Weights of a small transformer language model.
Size: width 512, 8 heads of 64, vocabulary 14254, 58.3M parameters.
Architecture: LayerNorm before each block, biases, normalized queries and keys.
Training: a variant of Muon for these matrices, 968M tokens.
MLP neurons of a small language model. Each row is named by its layer, matrix (up: input weights) and neuron, and shows model dimensions 357-484. Each number is 128 + 32 x the weight over its row's rms, rounded and kept within 0 to 255. Numbers have three digits each.
A block is one neuron, or neurons of one layer that tend to fire together. After each block is what it responds to, as a language model described it from the Wikipedia text at the highest values.

L4.up1527:155167128082140086186130142095073106153126084123114166159110122064113161192135088130084078093106205183126138122057073120104072138136083151149154095184138113129168160113101076146177062160150125070160151109108152143152095141079181150182175201116104135116121172121107145136062138139133165160121122152148170128178134084127138128111076194137153174145122108166112127139144134066112157123139
Description: Table row ends

L10.up219:067152166159133114128112103098092128108112078151146080071132103165141138149161171109106106166107095144118150179130132131149186152144151057119216099126150050115159089120104175141134150117150190144143090155165140091166130123174103122135156148089165114119187122127102133142114076147141129075187131181133119169161119081170147100137165150121094105099143150124138122152111155134146185153104
L10.up234:183134112113067138039130136207110110095101117154123107123121109101129084178163158097135061179115089150162093152131149132161207126155127116130144165156137139090144193139184129135128146158184152101135140124128112114143105121098180165091153084125162106096113057162104103118085114122081151077138168148104157140087074112081119183118101144155071135110114151091058145170114147124145184166093
L10.up394:094138139074116145103137104172097094093122157171133135101148069144130148191096170125100104160123109138167106084140111165133068110155192121153089159150143089145117118184147095137101107143126120063105125100092077112140066119141058158133135099120141183128139192137118161117125110117145157085114142116145148112139169176133108113072164145171101074135201145093127102182123139169197129154140
L10.up496:121151146150104161106150160106069199133134139171145112131144137115121195187105119132127106183091141116140108135140131069097141093145108088160131083155154131147129054067137188143101149114103154128181140053130058105117121227098121099125163123164151135100138118127077136114125144120120103135111142118118083114077178108155155113067136148140063071163120129034139092081188131162153150136088
L10.up531:147152179136120088106098081142129101065087182161105135144132132135122108166128153097138157140064094091152102114127110089194143129117116083072086141131144135146164158163109139074117139092189147168058144164135132140121168149154165184033110110093147099102162155131126085142102144091207158150135099131134170090070125128118173160117095155151158141155122100156118114104072114142111134165134
L10.up1133:123129134138172092121144122122124165134113151062132056111112104129155125157163101119088088194128148116173116178141151153123154195078126122142116130113085102130161126112187174146078104156096096088190146173112162105167124166153086120119176132100117089116197153143116117137038142133166125101114084167112114106100111152134129165106154182154090095103112103140103119149102097094111084117164
L10.up1312:133170043129090112120059089114110122096141154136103162138140057107138112166065126122188080126123177089114095147137120088175167118070132130107126142134130105186132093131149172109069039147183158143107125111154141170142141133112086113158175089171139179116072102150118124109177072093117143120099127124133093133149135117124153211105173142158089132127163162080086118071108116079101133092077
L10.up1882:119146092135095119156144198106091125168152110084149131155083089128109094164145125066171123094078110147128097206126090139192152106148148119191146166137136103093153088130163141142099110129126153100150121119172134086151087131167175115132143208140166160144105115171177109133145127101135156178140154104133101090167107159155201139135183162133190080119135074117120131139108080147132191170126
Description: Year final digit

L7.up669:195194165120120183097121134139142125098074105106140169141068161189142131095094173134151100073078189103108159098127111086126117146149091154187109097078079074122118124135115122143112177036110124047142128164093167140113103150110165095139098141111130187086124116162096189119118119144128112167140148125122062174098128147100094118148131127154069124105128099142135131113118101132107181133124
L7.up740:130164125094112153112149179142111175100091167144137106149111176111107169185140117098078201121148086099125140148125046065099103114158113121081136159092130135096190121129177093145097153122109147092090183115101159115126116113121184162092116165188121157081121134118080162069108101158111107101162119117153095108121135124159121170124139116172156169072046143141127132152104125080148113130090
L7.up761:121190114107154131113106137132095156094100147196164158096204126089135082094111146152076090130136076116063138159105117079154171192123132136128110105111157128104129138145127082151050160101173135105144118078138113152147092111073140092121088135147128139121121119092085125067089108100147141106125106122136047095159173162113112165147152132118112139094059162126100103155180141157174164126081
L7.up885:148125168126169146126094082096141141101066090137155177114089136088132082111094167168106143073122130104075164097145095072139122076059127168080147176088130095085195142138121148110150120134139105139207032104107069121126179121172140137146071159147150131112216142131125158095089158154089145142117137133181077138102152131160113093165117076122144091181158159122159113100104105187157095110126
L7.up997:199098094104116058138164148141112118137170113120165101111127125085121070169093163192107121132168114160086090151115133157153050112104101145131162118105142125140146140105120155160098112149093147133160100135130138153123107072061192142175125094181201136088149105120120127088120122133097129180116112105177132126119056153073167179105122175134165123133159166146073077131147121143125169077147
L7.up1055:172132134152123141082116112177061112147107146131143156153066129132119119152107114098147122106110126119109087076103100106104108192141152133092127119138076111113172145130088120164187130158112138145157162127110202136180156142132134085147195167108148116165116161141170176106093146162150135176134180156112106135104119129151149141129139158104140121060183131165134135142112140093178139142085
L7.up1488:113136128212086158124183098174114145070161126097137099170116140138114118146153141162159108164142145096131134165163162122117129149122147156135122161124157110133169120085133135143096101111079115069171185149123115141112148115178156136143102091149144174086091115113119133113099163150159104144114162142130101122096129073138149116127143147160143137163090102073142095084116071145106144096097
L7.up1622:136129091083136150084114145164132168157114100145080153120134166139170074152082119122096093048075106167105140167117084122107155113076139111172129072110120107096168143150069122117140083118074144159138163125092119182109123136122133181166090187193085109075171151130088132170126169153143120183180122127152152121129163140123167114127126169084133105093149122133082077140082111130138110119129
Description: Table cell separators

L7.up22:085117161132094102065130197182150148196120114114170085154134108106056130131067125128113085180090114123103112155153087185070153133148133156142153096129133125088132103135097120086124125159152175097134070135088131145072142126123156056114149116130143137165132179045126178108146110109109163160062105081141130115146160134126161108142121162124133153161090145177157073095142119110168138114155
L7.up417:117181137139132128110098107102141087104131074123187119163072124084135110100104118046154127116112166087161099119115173150147155071124116083123150120114157113184106167126111105123102124190161089142109134120123121169198124124133106142104136140180139138134114175129111153154132151066167124152167082150184106160143098090136132156102074108124145167127193130139140157081104101178145132163146
L7.up554:093117148173125160163119154134163143119165072114110100156086167123080139121113149085112092173170142112126045131121106063126128167130129131184140171148120126114143099140146113136154140099115091129099124101151116144159110180137061136156157150052147170125132088164117103131101115118132160178163086168171141172063096205169127177130093128130152137108154161166152111095183089154143127126082
L7.up604:135165128211103143151131089148106087209137066174125196082131174069193123147105106156151114188090106074123154134086098181113139119147129106108150155106181085140179133163122140136171122182185133081129115101154144131111144172137167155127131176183167145105093121134125089166111156088145064133076159154145131104096128090097190110118164082095120103144141151107106109088118121159150164123112
L7.up656:099143141139103182082080104141131148086112133140123087135152168157148102135170080142162125174132094132139105102142092132153164101102163120210132096146122099136172123219163113139145145147177112149147173108098106080149159155164149130110166103182126105106100154125102151088142131179123147180181153118152153127129142074208149171142147133140167139134132169114190107141172193096121128171105
L7.up720:105193109031169111145079163157090111154165110127139131204139093093119154162103090152133140112128169159145128121175154130144122155159085131087167134187127127132147152114199171104144074100167150070122123129163154086129122154126121164130159119153130097142127139104120201164185074168118173127151182126133132095127095144100094138074190067129052197100174135098123116099091178136076089143093
L7.up934:131125102168183066140110112186168136114157103146123134156096131089085091120140149131142131080072065112163150130123084186119117092054150107204068162118098129150132133191125146141160107097136173097110092158107109146167167127133106156167160126136146085113124104129123106114133056159208146070208074122124124109182105096123135135108183171142150131092139123136085131186115118136123075255156
L7.up1163:119089116085096123117148117130078096135145086087182127142140156083094160149097134114127119085108148136141089100078165065155091175205152124143112151109108150145131133136109002157154126141187121142188097087105091132125115174102141175107086107083150134082092100138117119067145153099148148137094087133047099154177131115139146183166130125144096169115102120149088165135132100131090139119088
Description: Number-closing digits, prepositions

L4.up1443:156101153164091111145117121083117137104087187105108100131140146205175181174153176106112075145087152154088059079125127103143161166118134152122145101080158084083092071182134108174139148115158160116146140087114174111114169175163123171078125127141190146141119088079137145107120135132150112099105152111134125122139196135134167135159097149106154123126133109132148079172070155129149098105175
Description: Final digits of numbers

L10.up377:128154137096128117178111111144097092105160108122160107070113065132134076137082070095150110131060098115091072096082125105084123164056170072140113171158102116133160069076071133102096103100165154157131098152140148126121080092175105105135124196148115075126164119071156118159128142135111097099126129145100147154133179165155119135054096151124144139141067166131136166086106168119140104115149
L10.up576:075139194075081097094123110125094113177166151142052157128103209094106113204117131105170099081049068091153120106186098074116200134059149158140154077107151143160100126098121133151128102137147146098166051170081180128063089095117137084158168138089085078190148139053097168140159154154170165120171083107120142133179154113156136083135167168121104138079069182134128135151141104150106210114152
L10.up631:139157123108122126083141152126154113092140102118052126168163141119129092140105110127140112147101065073085114169126053111156157117100107056130116115127130142218111128104081143097073101111080149075075107123029156106120118130147112095213173204125077097182108102136138123183042109143176183115127176209115130152154120181130145165114170149086134142142061142140151092130114123096106093152128
L10.up1051:120126097121150198110111146128077101117130153158164160124080100167132107175151172125104120137132096139136141147139112109136086143078176127150123060121106151103142141156097103140117080148125123114136213099098216202088096153065144180137065117140150113155111121137110027132138142158144066112144117103127144115115086130147114087161106142159148146111149125114136194149049134143137125126147
L10.up1110:092081157143145104143097128118138127171109081114107107108092104118144117105075144096106089143104080187144128119110095168163105125056133070103065176113129132114154156165137105100064095129151097099150114122096128115141134134100171127185145153145163128150104068105120188123143114184110115179143102152122125150116135194188100129153136104139155181083141135168107068108113074187112112135104
L10.up1372:100123117108171132120125144156087191152135100143131134171131049163134116115140158109087096087128176134171144114151092131133162155096150118140112043116106139121129096104158191136021107085158163119145148118168135148056151137106139148168064151177084119149147135114103129135111145163060085069107132144194081106174100110115195190129111119215109114152132122166121152136080128115147152154146
L10.up1642:088158168143158164189138096173169151112079157164105172158148138190141114116092121096129122077133134132070160096110080118122096118115142144122132114131080173101163132119130122140130099073184140129142117147098156087066168108080175151109136104120105109154100141152104174067163117194111142135133092145210089110157112094121134128125091172156126149128125148157093108057081133132138073080133
L10.up1962:126085140102112093160154155151117196129131089104184178135125159159127103134088153093068099175126143200115179174171115143077100187104099113210095052134034095153141095138193110101145155088086148104108137149102120150159115083144120135111101123082164095140111147084128194103136070173121156122147086141178033102178094067109130090144115133133100119137077206129171110163103095184143168171116
Description: Table cell separators